python train.py --n_layer=10 --d_model=320 --n_head=10 --n_kv_head=10 --head_dim=32 --d_mlp=640 --vocab_size=8192 --activation="swiglu" --norm="rmsnorm" --norm_place="pre" --norm_eps=1e-05 --positions="rope" --rope_base=1000000.0 --rope_fraction=1.0 --qk_norm=false --attn_scale=0.177 --bias="none" --tie_embeddings=true --parallel_block=false --init="uniform" --init_std_qkv=0.0212 --init_std_o=0.00475 --init_std_up=0.0212 --init_std_down=0.00475 --optimizer="muon_variant" --lr=0.00658 --lr_mult_qkv=0.5 --lr_mult_down=3.0 --beta1=0.93 --lr_head=0.00547 --grad_clip=2.0 --warmup_steps=200 --schedule="wsd" --decay_fraction=0.864 --decay_shape="linear" --final_lr_fraction=0.0 --batch_tokens=[32768, 65536, 131072] --seq_len=2048 --doc_mask=false --train_tokens=902600000 --steps=12500 --dataset="wikipedia_en"
MLP neurons of a small language model. Each row is named by its layer, matrix (gate and up: input weights) and neuron, and shows model dimensions 176-271. Each number is 200 + 30 x the weight over its row's rms, rounded and kept within 0 to 999. A neuron's up and down rows have the sign that makes its largest values positive.
A block is one neuron, or neurons of one layer that tend to fire together. Before each block is what it responds to, as a language model described it from the Wikipedia text at the highest values.

Responds to: Intra-word hyphens
L6.gate121,236,219,241,215,170,230,217,207,199,278,222,179,148,222,195,204,182,214,223,176,207,226,191,220,220,135,194,159,198,207,234,235,179,211,118,184,189,231,144,261,240,199,180,172,203,219,228,252,160,204,246,179,220,175,221,195,209,212,207,193,238,226,228,213,201,159,239,177,207,210,181,181,161,192,232,170,211,237,226,247,128,186,216,197,211,175,235,234,124,183,140,226,194,132,164,182
L6.up121,206,194,189,186,230,181,208,199,239,137,194,217,239,240,208,206,247,181,177,173,182,184,215,193,168,215,245,217,248,212,189,176,167,227,202,228,210,195,226,227,123,168,210,250,196,217,278,230,182,204,224,208,218,183,225,250,232,173,198,209,246,166,198,249,171,204,246,227,197,187,214,174,219,197,213,181,179,197,215,262,176,205,186,200,220,177,182,223,222,203,196,222,214,194,217,205
L6.gate217,190,260,206,178,213,232,206,234,261,234,232,196,218,190,231,178,123,197,220,170,197,199,202,178,204,217,203,174,159,218,214,163,160,240,198,156,200,167,146,213,230,203,193,169,202,235,243,209,173,178,183,219,207,205,226,134,221,171,225,245,167,201,187,187,198,213,220,195,186,222,209,218,209,210,192,233,168,186,200,244,206,169,191,223,186,186,170,222,214,177,229,190,207,206,175,192
L6.up217,200,194,231,195,160,158,133,184,189,164,232,224,223,214,215,180,160,205,220,206,232,253,217,166,183,183,265,194,206,181,187,208,155,217,188,179,136,229,234,206,134,217,214,205,243,154,203,182,223,192,238,216,204,183,191,199,198,200,187,224,253,141,153,157,197,236,297,217,194,248,145,206,187,173,180,254,232,217,145,201,232,180,208,187,191,172,197,228,175,223,204,192,235,212,190,219
L6.gate265,239,187,212,240,200,193,192,201,188,216,183,191,230,266,239,220,157,212,261,179,172,209,189,176,185,182,211,218,234,206,200,245,240,208,125,195,197,181,175,156,182,173,224,202,194,173,200,204,219,210,237,215,194,225,174,161,221,251,189,239,189,221,191,182,217,180,200,192,218,230,132,214,191,186,169,170,224,188,182,227,176,210,226,187,169,242,164,173,212,146,200,228,214,124,178,178
L6.up265,163,226,154,154,209,151,218,250,177,150,177,232,227,226,195,194,180,197,172,214,194,180,210,224,173,200,216,213,187,174,210,172,224,208,240,224,201,189,99,195,192,174,171,133,237,234,179,174,199,199,214,213,196,216,231,226,251,153,201,197,210,175,192,286,219,231,170,157,177,180,204,188,203,254,198,170,199,209,219,182,215,135,209,186,196,201,249,256,212,149,189,246,202,185,182,169
L6.gate301,212,190,205,216,207,202,210,159,194,194,183,199,207,168,207,156,198,258,201,249,191,243,171,202,218,192,208,297,190,193,180,215,204,213,152,203,204,168,171,261,182,205,154,181,225,212,188,205,277,191,183,124,220,225,163,210,206,191,174,224,219,180,166,163,267,174,220,202,182,198,200,202,195,207,212,211,224,142,225,247,199,196,215,207,245,256,187,219,195,243,185,194,197,114,128,219
L6.up301,247,217,158,176,202,224,179,185,272,175,180,171,187,187,197,167,208,211,202,213,178,241,157,174,180,159,200,177,208,230,161,217,255,202,158,203,244,254,187,221,169,233,197,218,207,167,227,213,204,180,214,143,153,156,227,125,224,177,198,201,165,220,205,149,194,177,232,209,207,185,255,161,199,214,212,202,186,244,203,208,210,196,221,184,174,203,271,186,273,199,187,249,169,165,186,218
L6.gate391,230,220,160,201,205,171,212,173,196,214,261,191,177,196,158,184,152,157,231,135,236,201,222,201,172,201,182,249,198,131,156,217,156,192,243,168,206,187,144,230,186,221,250,181,222,198,181,235,202,138,210,166,170,195,150,175,245,214,166,233,182,200,198,235,220,141,208,148,199,180,210,197,251,185,201,233,162,233,240,217,252,187,168,222,140,245,210,255,179,214,175,203,137,206,257,203
L6.up391,180,200,197,217,203,215,214,224,197,199,212,130,261,238,181,179,206,191,168,181,231,260,203,242,211,161,273,192,186,195,211,162,202,247,149,185,163,197,150,181,139,165,213,230,189,174,179,136,252,198,222,194,159,219,213,214,194,192,187,146,199,205,175,239,225,220,221,181,212,182,240,185,172,211,220,176,162,173,218,184,216,182,202,187,152,220,197,244,236,220,270,210,194,236,220,135
L6.gate405,220,214,196,175,167,240,256,225,209,180,244,225,236,177,169,209,112,281,234,267,213,208,178,210,204,158,155,225,130,217,225,145,207,198,206,215,217,193,220,249,163,175,264,196,216,200,124,178,162,162,186,211,180,177,172,184,254,164,233,193,155,237,184,183,287,172,199,159,215,166,176,164,193,163,204,182,224,195,176,168,190,180,206,141,204,258,179,192,245,138,218,140,185,199,241,212
L6.up405,204,234,208,145,200,201,145,178,204,160,181,208,171,190,221,166,256,207,241,156,164,223,206,175,220,196,190,228,206,184,282,206,205,170,245,154,182,224,237,254,192,179,170,257,199,198,189,187,202,160,251,180,197,152,177,171,223,169,218,177,211,165,208,171,238,177,197,198,219,189,205,188,132,208,237,169,197,153,183,202,221,184,176,196,141,183,207,185,206,144,213,211,212,182,148,155
L6.gate438,214,170,171,200,218,170,235,262,193,217,203,110,168,211,234,193,274,184,218,230,212,186,210,171,172,208,224,190,207,114,244,186,183,213,178,227,190,191,180,198,204,235,189,167,240,211,195,163,206,142,182,198,235,200,191,250,226,186,164,252,225,198,216,206,173,179,203,206,192,264,162,214,220,192,233,215,248,208,188,215,156,205,233,146,200,196,225,203,193,217,228,175,181,172,147,244
L6.up438,259,210,180,191,239,176,169,241,200,223,177,234,185,175,207,219,240,243,171,191,178,198,144,213,150,196,230,218,193,169,265,205,242,231,164,203,225,195,118,184,209,199,174,203,232,200,239,156,174,220,196,279,189,244,228,206,162,227,167,208,256,175,231,253,148,151,157,136,152,190,204,194,205,234,195,153,214,195,246,185,156,177,228,224,198,245,202,128,211,203,223,214,154,183,131,228
L6.gate571,209,180,179,210,184,257,163,178,242,187,225,136,203,221,235,177,203,218,221,189,195,177,157,214,243,206,238,207,161,184,178,165,177,192,175,193,220,198,189,209,179,172,205,168,207,188,174,172,230,255,181,202,211,249,174,162,214,244,212,160,208,207,172,205,181,236,195,171,183,176,186,134,164,151,139,209,223,257,202,207,202,132,144,194,163,176,181,196,227,202,186,243,248,186,145,195
L6.up571,198,175,186,206,224,184,179,192,217,213,185,125,243,227,143,223,195,156,218,201,163,190,135,220,221,238,211,204,213,189,182,176,201,260,228,215,221,184,245,205,214,186,187,120,203,250,184,155,280,173,166,144,178,262,220,162,197,202,215,196,188,215,153,179,201,211,206,182,184,208,119,217,211,153,188,197,200,172,271,201,181,231,180,193,144,235,207,197,162,201,181,219,202,172,199,182

Responds to: Hyphen in compounds
L4.gate249,205,141,181,234,169,203,207,172,183,210,184,223,150,249,155,188,161,233,182,173,241,249,170,167,241,168,205,222,181,155,206,226,183,236,225,234,180,205,189,205,182,211,169,231,242,179,261,178,188,287,196,191,210,156,189,237,167,161,273,196,162,173,220,200,175,253,187,220,161,251,232,243,181,239,231,223,271,211,212,230,197,203,207,238,205,197,227,167,217,216,175,208,199,172,235,178
L4.up249,257,169,215,188,213,164,154,251,170,200,190,195,162,194,191,201,238,223,208,183,236,166,146,198,173,219,235,232,165,245,190,176,195,177,206,196,158,193,228,221,182,306,191,210,208,241,203,216,242,182,191,113,248,207,223,227,191,267,166,190,218,211,162,229,167,233,242,201,157,166,259,142,224,188,237,235,214,192,137,155,186,239,186,201,233,189,240,238,202,198,254,177,242,202,141,247

Responds to: Sports results and hyphens
L7.gate77,204,180,206,261,236,181,198,206,181,226,189,178,254,176,223,231,235,186,183,149,145,193,138,198,183,237,158,220,174,175,199,227,156,229,181,207,150,223,171,199,169,159,168,197,216,208,185,190,196,207,173,222,243,211,212,232,176,256,243,221,224,169,176,220,182,215,228,212,227,191,174,179,216,156,209,243,209,216,177,237,199,178,225,252,196,191,213,222,230,187,238,241,197,272,193,205
L7.up77,277,195,217,219,166,169,222,248,224,288,222,234,167,212,230,250,215,211,173,226,233,185,253,174,178,164,180,217,157,174,131,223,169,166,138,190,182,201,182,154,216,206,213,172,197,172,193,205,225,172,243,202,213,182,214,206,197,177,226,203,195,207,174,163,167,173,223,184,243,213,233,195,184,191,199,155,230,174,248,231,200,183,242,198,232,229,223,229,179,185,145,207,230,192,179,176
L7.gate202,173,155,211,211,176,197,205,187,226,223,159,220,225,187,222,183,226,128,244,193,199,199,167,218,221,167,203,207,210,147,181,178,208,205,175,154,211,196,182,176,146,179,216,213,206,199,176,219,162,157,221,234,189,202,232,202,156,175,160,177,180,221,210,169,202,141,221,179,223,214,188,155,169,237,184,219,192,213,242,229,208,208,204,158,255,295,178,180,199,191,232,251,210,213,215,176
L7.up202,186,200,250,195,208,197,205,203,208,169,184,227,199,206,155,205,196,179,202,218,192,208,164,209,180,175,205,193,199,182,212,226,207,234,196,212,186,225,179,216,125,217,135,188,204,150,180,165,195,165,193,217,221,153,171,177,170,172,167,198,215,228,274,203,256,197,187,182,151,194,179,204,191,182,157,191,229,172,193,185,263,142,186,191,249,181,189,187,237,121,180,197,182,206,163,162
L7.gate279,219,185,173,218,192,187,217,209,202,186,170,236,204,187,223,227,223,197,256,245,199,181,222,207,204,199,171,205,243,195,166,221,175,194,158,198,237,187,213,229,225,217,215,210,160,136,222,238,248,183,220,242,156,241,210,241,172,212,260,201,207,192,170,176,163,204,196,144,207,240,164,174,238,195,158,193,188,170,213,169,228,137,232,259,189,178,217,196,151,194,235,190,203,142,222,160
L7.up279,238,158,231,181,254,178,225,186,201,238,240,219,161,161,181,183,247,183,177,176,229,230,205,161,217,147,202,179,166,147,256,211,174,188,211,221,172,150,165,193,185,198,168,227,185,147,199,229,205,229,205,216,206,195,183,239,177,202,174,155,192,150,171,177,210,189,214,212,159,222,238,234,215,175,215,221,219,202,206,205,237,232,196,200,191,236,253,147,209,169,174,175,178,239,183,220
L7.gate292,182,174,155,217,239,196,191,244,207,195,246,191,185,219,168,186,177,161,262,155,212,224,239,209,228,180,203,202,162,192,163,187,181,262,205,161,246,220,165,189,198,216,220,195,250,179,175,214,170,204,173,188,194,261,213,261,210,222,168,147,236,172,161,141,203,284,177,166,233,194,215,164,214,185,219,222,177,136,158,244,197,234,212,201,232,206,222,237,208,219,191,230,181,195,244,231
L7.up292,278,272,161,159,171,188,187,207,206,212,226,208,218,239,196,185,228,239,170,229,179,244,197,194,159,170,174,253,168,202,219,183,155,228,215,160,174,196,224,201,202,211,195,236,217,212,221,221,215,135,220,197,213,212,216,165,180,200,178,204,231,220,215,228,179,222,128,196,213,222,191,149,216,147,206,201,180,214,158,214,181,220,200,212,220,186,212,172,215,181,202,206,197,158,210,242
L7.gate332,169,199,183,214,222,175,237,138,210,228,173,192,209,217,238,111,153,155,191,161,199,191,196,176,225,170,170,209,187,180,185,201,211,175,157,220,232,124,181,275,159,232,167,196,169,152,246,213,139,228,203,200,174,242,235,170,201,235,230,186,183,149,210,216,158,185,213,189,203,214,158,232,224,168,200,212,206,192,187,238,207,183,231,234,200,190,161,203,219,217,217,206,127,156,197,243
L7.up332,241,211,167,206,175,180,219,260,165,203,188,225,175,175,233,136,218,218,220,184,207,193,175,155,174,158,204,206,226,209,201,229,198,212,176,189,190,256,231,150,198,224,227,210,208,165,271,207,206,191,241,242,172,219,159,183,229,127,156,164,245,185,183,173,186,199,222,188,235,221,191,165,196,220,212,209,137,211,190,194,252,174,246,244,206,168,229,192,234,243,163,197,223,214,252,204
L7.gate350,200,157,170,118,163,152,180,193,217,167,196,244,196,210,191,183,217,217,176,250,236,200,246,199,205,204,140,231,185,231,182,246,182,176,205,176,240,177,204,177,209,194,153,175,225,184,171,225,176,167,160,258,222,212,224,219,228,218,247,210,209,169,190,170,210,192,211,214,219,194,206,243,171,161,189,210,204,236,210,209,161,208,239,168,218,222,129,147,265,171,123,255,196,211,181,209
L7.up350,206,180,175,208,263,198,222,225,183,177,152,203,174,195,197,130,198,163,177,241,241,230,217,232,197,173,254,185,215,143,178,232,176,173,171,208,243,172,190,235,195,190,167,205,196,190,181,206,164,232,208,216,173,219,179,269,183,205,140,147,200,188,188,241,239,195,143,222,240,248,194,237,190,185,219,234,216,165,188,237,201,183,152,216,221,197,160,193,206,113,222,244,148,271,181,227
L7.gate472,183,205,132,252,210,219,194,169,245,177,212,219,198,155,208,219,229,214,139,182,159,151,229,261,220,173,223,209,202,252,191,225,235,181,153,192,242,176,221,229,195,197,179,185,192,207,205,206,182,203,171,207,216,222,183,271,217,155,178,127,159,225,138,242,274,237,213,185,210,213,181,201,156,138,198,188,239,167,212,222,170,174,214,195,210,226,229,210,175,199,238,253,137,185,191,228
L7.up472,191,219,192,141,196,133,186,215,250,171,202,209,245,267,185,219,192,241,209,257,232,230,196,213,137,202,190,155,190,152,211,146,178,190,194,139,202,192,209,244,219,176,195,200,174,200,189,156,218,221,202,176,204,270,197,230,208,205,238,171,185,177,197,203,173,181,245,256,165,151,203,156,264,239,248,158,228,173,182,189,232,202,231,131,175,199,194,190,175,215,247,201,181,180,203,152
L7.gate488,262,206,184,180,217,216,204,235,229,230,202,230,201,198,185,189,199,146,180,187,242,209,178,213,132,178,206,200,161,183,198,258,169,173,186,151,243,219,169,238,180,188,226,190,229,215,217,200,160,221,237,191,259,203,186,186,182,157,169,227,221,188,220,139,184,207,250,214,177,211,188,164,248,186,248,207,253,152,183,190,184,185,166,216,200,220,198,249,170,270,227,169,222,230,224,186
L7.up488,148,206,184,187,225,193,206,238,220,193,163,217,177,210,206,187,181,157,213,156,252,206,229,208,134,214,238,195,186,217,235,199,155,222,207,231,246,203,201,214,179,158,296,150,190,221,213,154,192,156,212,222,196,206,173,185,175,189,197,221,224,188,166,206,217,200,238,187,181,241,220,239,168,184,172,207,179,162,115,238,191,206,207,151,185,222,148,132,226,208,181,206,170,208,196,187

Responds to: Initial W, infobox bullets
L7.gate54,225,184,273,240,208,216,183,186,170,122,186,171,219,222,231,248,222,177,178,273,190,216,193,191,171,225,121,209,209,189,204,173,178,141,160,188,224,219,178,243,154,204,166,237,178,238,235,227,192,196,235,191,213,228,201,238,247,234,222,181,229,172,172,154,192,181,218,255,220,183,137,213,189,139,246,167,196,165,195,201,193,231,223,202,148,222,203,160,159,204,147,208,167,181,223,219
L7.up54,219,142,172,211,182,149,199,160,238,201,269,170,184,217,207,165,181,238,201,198,165,276,181,181,197,206,194,243,189,159,190,220,187,189,210,205,237,189,193,162,186,226,180,195,187,221,184,169,136,175,207,184,224,204,191,214,195,221,243,212,182,180,188,176,207,175,167,214,177,199,174,180,216,187,170,160,227,171,207,189,238,152,159,139,212,194,208,170,186,212,200,156,174,179,204,194
L7.gate75,235,164,219,179,184,268,200,187,233,203,219,185,185,166,249,220,206,200,215,162,197,198,205,208,227,194,196,221,180,182,202,209,249,206,198,161,176,164,235,213,186,231,177,216,222,167,189,161,229,168,174,156,226,218,181,192,209,201,168,168,227,224,99,226,235,201,214,206,226,229,189,161,159,203,165,194,212,175,180,248,273,163,254,181,223,223,188,190,119,187,228,236,195,181,205,191
L7.up75,202,165,176,163,196,210,157,258,164,166,142,223,158,302,189,200,186,214,205,220,235,202,202,192,231,168,193,204,210,229,189,189,208,190,219,191,198,163,195,202,254,221,157,220,193,241,96,220,227,204,207,198,205,214,199,220,163,210,222,192,230,170,199,169,236,191,167,189,164,169,202,202,194,181,151,181,200,198,217,177,218,210,239,178,236,151,182,203,206,205,161,143,214,192,217,212
L7.gate112,244,196,208,177,205,157,171,198,174,184,159,222,206,161,278,228,197,203,184,224,169,207,212,162,201,194,170,278,191,213,175,197,228,243,233,218,200,183,203,182,189,151,183,197,189,177,228,165,179,198,160,161,229,219,197,218,235,159,222,183,192,181,188,211,213,180,193,255,206,205,167,178,195,191,193,126,234,227,204,169,191,183,167,146,154,258,188,155,219,237,242,184,172,201,193,225
L7.up112,147,202,210,248,226,208,225,206,178,203,194,231,212,216,208,229,198,171,270,212,210,161,204,213,192,202,197,196,220,212,179,134,222,196,177,211,224,205,200,240,152,178,197,183,175,185,170,145,165,217,185,154,259,197,189,208,198,134,200,214,224,209,168,201,220,212,151,209,140,230,205,182,218,175,125,246,170,164,180,225,176,206,204,202,187,253,173,162,195,230,182,206,254,179,236,205
L7.gate307,188,177,201,243,254,217,226,164,245,256,185,236,136,260,208,239,225,174,232,205,248,224,235,165,222,227,264,217,179,177,220,180,187,177,185,170,162,164,197,182,194,192,172,179,232,211,163,212,187,197,223,190,246,201,231,246,176,179,159,215,192,231,176,207,180,182,174,198,169,218,173,195,103,207,238,148,184,181,220,205,181,171,185,161,232,161,188,191,182,196,182,211,234,184,199,222
L7.up307,215,163,194,199,237,178,199,170,203,180,156,135,198,188,180,268,188,201,186,196,185,192,167,218,215,256,205,166,210,182,172,166,184,227,181,196,205,251,217,193,155,170,177,213,196,181,216,216,193,199,201,194,218,170,199,171,167,199,166,202,214,218,162,217,219,154,197,166,160,158,171,212,176,262,202,160,174,189,225,177,186,185,220,223,252,130,178,179,216,229,143,187,208,203,247,216
L7.gate366,157,189,213,263,207,167,242,154,222,219,189,228,226,216,222,172,241,228,194,180,215,223,186,234,187,175,202,206,284,193,197,164,223,169,218,211,174,252,200,179,218,192,208,162,155,192,183,239,212,201,206,190,219,176,216,194,173,237,232,191,192,166,253,225,227,224,232,228,242,220,219,194,198,236,197,136,219,232,210,177,170,205,241,176,193,205,170,230,238,215,191,177,182,199,252,190
L7.up366,167,206,179,201,229,243,190,203,227,154,186,207,178,250,256,194,209,149,263,189,170,207,200,174,185,206,207,203,206,147,206,179,217,163,207,164,188,214,199,236,234,191,200,189,131,154,190,251,213,184,161,191,189,172,228,180,184,183,154,280,219,219,214,204,172,242,204,185,222,215,220,199,109,191,260,241,196,176,214,225,169,167,306,217,200,217,195,188,182,203,204,200,187,186,206,164
L7.gate430,157,187,185,172,179,200,196,214,227,203,258,258,268,238,167,200,146,227,225,223,172,200,214,231,233,175,147,186,209,170,97,229,200,159,256,194,196,134,196,212,259,184,195,187,202,182,162,227,198,184,201,189,276,221,176,174,139,250,212,231,149,160,201,217,277,190,189,179,232,188,225,176,208,200,188,139,184,210,201,160,219,219,201,144,195,246,225,186,195,196,173,200,218,201,189,215
L7.up430,213,180,142,192,220,194,184,206,221,169,201,191,215,167,208,163,207,180,220,190,262,220,198,260,192,192,183,203,240,177,183,170,130,166,212,258,184,196,197,198,238,178,207,202,230,202,230,208,181,214,199,164,196,199,204,172,161,202,196,263,182,156,198,194,221,231,219,253,188,206,187,169,236,204,146,208,235,160,222,162,169,166,214,254,226,154,226,217,161,191,169,202,249,192,201,166
L7.gate447,219,205,198,214,209,184,228,231,208,169,264,226,139,162,184,189,137,142,198,173,106,211,158,195,146,147,220,229,185,156,210,203,192,212,214,205,211,239,159,195,217,150,250,235,218,149,220,212,180,208,239,229,221,204,184,233,201,217,237,227,249,229,156,183,198,247,199,154,179,208,245,191,217,188,193,223,242,247,251,242,207,154,184,178,231,195,200,188,220,165,162,146,217,183,214,198
L7.up447,238,228,204,200,178,128,181,177,175,166,220,204,236,231,215,204,165,183,193,181,197,121,168,176,192,174,171,172,201,153,244,165,188,231,189,243,213,180,223,211,204,144,188,217,240,197,160,167,191,222,239,239,231,223,188,224,147,160,214,195,184,239,162,161,178,276,189,221,177,209,193,206,197,140,166,164,214,206,159,232,233,218,209,150,211,226,218,180,176,200,173,220,246,221,190,141
L7.gate586,137,201,188,231,238,194,203,204,186,234,167,189,229,205,243,152,188,207,198,201,154,154,202,164,243,185,213,200,228,186,194,181,231,228,222,247,202,194,144,218,204,117,160,168,190,161,234,135,259,163,254,171,194,156,223,230,206,214,216,223,202,143,164,224,241,239,192,214,190,173,185,229,217,148,162,173,174,170,227,150,143,195,215,207,185,153,221,269,196,200,186,189,239,200,232,181
L7.up586,183,185,163,203,192,155,181,164,224,258,274,209,194,149,234,138,218,215,227,172,151,180,217,171,181,195,201,204,197,205,185,179,223,151,190,191,208,182,230,201,148,205,196,187,202,177,214,162,134,209,219,161,135,256,205,210,184,175,186,223,240,257,229,205,223,166,199,171,195,222,168,193,269,181,220,193,207,169,198,145,225,212,216,221,156,185,186,207,232,167,162,237,187,114,264,140

Responds to: Initial S/W word pieces
L6.gate219,187,210,178,233,198,170,178,174,242,231,241,232,236,186,199,125,172,205,170,247,179,224,178,201,177,257,190,223,215,201,156,167,188,239,216,168,236,188,184,244,214,246,164,196,201,199,236,177,197,161,221,164,249,232,214,245,255,160,196,194,219,174,195,184,190,179,216,224,214,206,181,186,215,137,223,202,198,151,209,227,246,200,236,179,190,197,243,197,163,166,164,183,155,194,237,226
L6.up219,171,234,186,209,203,165,169,219,259,155,206,229,133,163,190,175,156,200,228,190,220,231,146,187,193,263,187,257,190,244,126,246,194,182,215,216,208,201,173,231,189,251,212,216,254,164,192,165,171,190,277,180,208,244,203,221,188,186,196,183,242,201,241,182,231,174,178,201,183,223,160,173,261,204,171,172,234,168,196,172,209,164,201,147,173,227,218,204,193,237,237,199,185,202,209,179
L6.gate246,177,183,225,174,224,180,171,197,280,198,189,221,187,186,198,173,218,189,241,236,137,201,211,217,217,188,176,191,205,186,162,184,154,155,164,133,199,193,181,242,202,204,211,207,306,214,231,202,224,208,245,210,194,237,201,218,204,169,207,231,154,227,195,162,248,202,228,211,148,182,204,207,119,180,216,190,174,180,208,223,230,165,172,181,229,250,141,229,195,196,275,191,223,193,266,208
L6.up246,160,183,164,220,180,187,201,191,213,198,170,212,163,219,211,218,219,213,154,239,203,187,228,216,201,185,221,187,219,162,241,236,190,182,215,208,156,209,161,164,236,246,193,179,225,236,210,207,194,223,185,178,225,191,234,212,196,213,208,231,201,189,225,169,204,188,218,193,131,214,189,174,157,191,225,211,200,211,187,193,246,176,218,199,234,187,216,208,123,153,203,233,188,196,207,159
L6.gate296,191,145,282,203,212,189,173,199,165,181,215,220,177,247,204,196,202,198,160,172,190,223,225,191,183,247,170,181,193,201,216,264,182,175,225,190,123,210,223,220,209,143,125,191,175,193,165,234,183,182,213,176,162,231,185,176,165,161,220,156,217,246,207,222,163,163,216,183,195,151,221,145,177,104,178,191,216,152,223,199,180,140,215,164,207,185,196,216,185,153,209,187,222,173,214,202
L6.up296,195,165,248,230,183,211,193,184,186,204,210,197,188,186,205,178,212,195,196,145,198,242,205,213,227,268,238,228,170,215,210,231,199,202,215,206,60,223,167,161,217,163,202,133,201,221,171,258,222,207,223,226,180,161,213,165,191,212,153,195,210,259,173,225,198,188,244,203,166,215,185,173,191,171,160,207,198,183,242,230,186,105,224,149,180,221,202,231,203,193,155,231,202,220,196,184
L6.gate373,175,149,195,187,186,214,188,203,226,181,239,208,234,189,204,194,169,182,232,224,182,219,191,215,188,229,233,220,179,175,215,218,239,221,200,170,208,192,206,216,209,201,172,202,247,243,192,168,226,215,172,222,189,226,143,194,177,221,176,185,183,114,180,175,245,221,209,213,173,134,200,211,112,181,136,220,214,193,262,177,194,280,183,135,190,177,201,189,186,213,218,179,170,132,198,242
L6.up373,233,165,168,179,170,246,176,157,157,211,212,164,175,167,237,248,225,189,198,187,195,159,191,264,219,229,228,188,191,217,224,179,268,164,224,127,196,217,177,223,214,221,246,180,178,202,195,200,211,183,205,171,248,171,184,134,178,213,205,202,184,251,250,184,145,265,185,192,198,157,173,183,196,223,207,209,221,169,150,181,207,225,279,215,157,193,218,192,199,192,193,147,266,193,240,142
L6.gate394,204,225,200,243,138,187,183,160,219,230,188,164,152,229,221,214,212,188,193,212,207,167,215,158,182,208,216,241,228,177,273,230,225,211,183,173,182,224,181,158,196,163,165,215,215,198,243,222,203,228,237,195,302,220,196,203,180,177,181,191,213,173,191,207,175,228,191,158,213,207,168,189,134,169,136,190,205,222,205,171,191,232,162,181,190,225,195,209,236,205,172,161,172,173,221,252
L6.up394,226,165,199,251,152,181,135,200,191,163,232,180,182,176,181,244,215,179,177,232,229,163,183,230,178,220,229,213,183,219,209,251,244,220,250,207,223,193,176,228,189,186,176,233,196,234,241,257,221,174,164,170,204,253,255,171,214,190,218,221,162,248,204,171,219,242,278,257,184,200,150,186,217,197,181,193,184,206,219,205,212,144,218,197,194,222,209,227,220,226,198,216,195,169,251,179
L6.gate470,186,170,178,212,250,240,143,185,209,161,184,218,157,192,176,213,231,193,246,214,203,228,221,176,217,225,218,233,162,224,202,208,259,169,183,186,229,225,170,226,218,208,160,145,245,210,223,148,262,188,208,149,228,252,166,196,204,195,225,120,205,217,179,188,231,220,220,221,189,211,212,202,201,218,165,156,176,238,210,194,208,176,215,193,188,160,161,211,214,293,236,190,215,178,262,189
L6.up470,195,140,212,238,232,143,152,252,220,210,191,213,195,179,284,186,185,174,234,216,158,193,202,208,261,201,178,228,187,199,136,220,219,263,183,191,160,225,172,166,202,209,189,237,208,273,155,179,228,176,157,272,229,227,208,184,232,219,194,218,208,262,227,215,208,207,219,238,180,172,204,249,207,188,161,177,225,232,163,188,182,221,202,150,209,217,182,260,180,197,207,245,239,230,209,208
L6.gate538,245,137,172,231,151,164,168,189,200,219,232,195,154,172,218,182,202,212,188,206,195,199,219,196,189,246,228,199,194,194,219,174,258,181,137,220,151,238,180,178,187,190,207,254,218,207,237,198,181,194,188,173,175,240,193,216,216,223,168,256,233,235,191,222,245,198,235,213,228,155,217,167,189,243,200,205,188,238,199,239,203,172,208,163,155,204,151,178,247,168,178,199,208,191,260,213
L6.up538,264,186,240,181,174,184,147,215,212,191,260,170,227,196,189,209,178,215,203,222,203,150,230,212,203,215,182,200,224,164,253,243,166,210,173,223,194,208,198,203,189,215,217,173,194,188,176,156,238,183,174,173,204,200,234,272,204,184,206,169,235,129,184,222,190,212,172,239,173,160,217,220,232,228,183,204,187,231,230,154,222,153,272,219,222,207,224,221,217,190,210,212,238,169,183,195
L6.gate618,241,186,159,239,170,169,159,166,229,198,171,215,145,242,190,212,204,263,189,194,186,201,171,234,194,189,238,205,202,176,192,189,184,166,216,192,184,211,196,203,222,191,203,188,179,176,204,157,207,215,194,189,257,205,212,224,178,163,212,153,187,183,225,230,148,223,246,216,228,212,168,124,200,193,211,196,184,190,235,183,211,196,173,214,211,169,214,206,228,265,238,228,213,192,223,183
L6.up618,213,230,203,174,202,184,220,251,159,208,142,188,202,156,234,227,222,164,190,172,219,200,187,176,180,209,213,184,179,155,185,187,199,210,201,157,172,161,223,181,243,167,205,293,198,217,199,190,267,189,217,208,216,235,205,231,189,182,182,231,222,166,208,202,189,210,203,186,181,219,219,191,182,240,243,182,239,207,220,181,128,159,208,210,261,185,177,223,205,204,264,172,210,204,204,224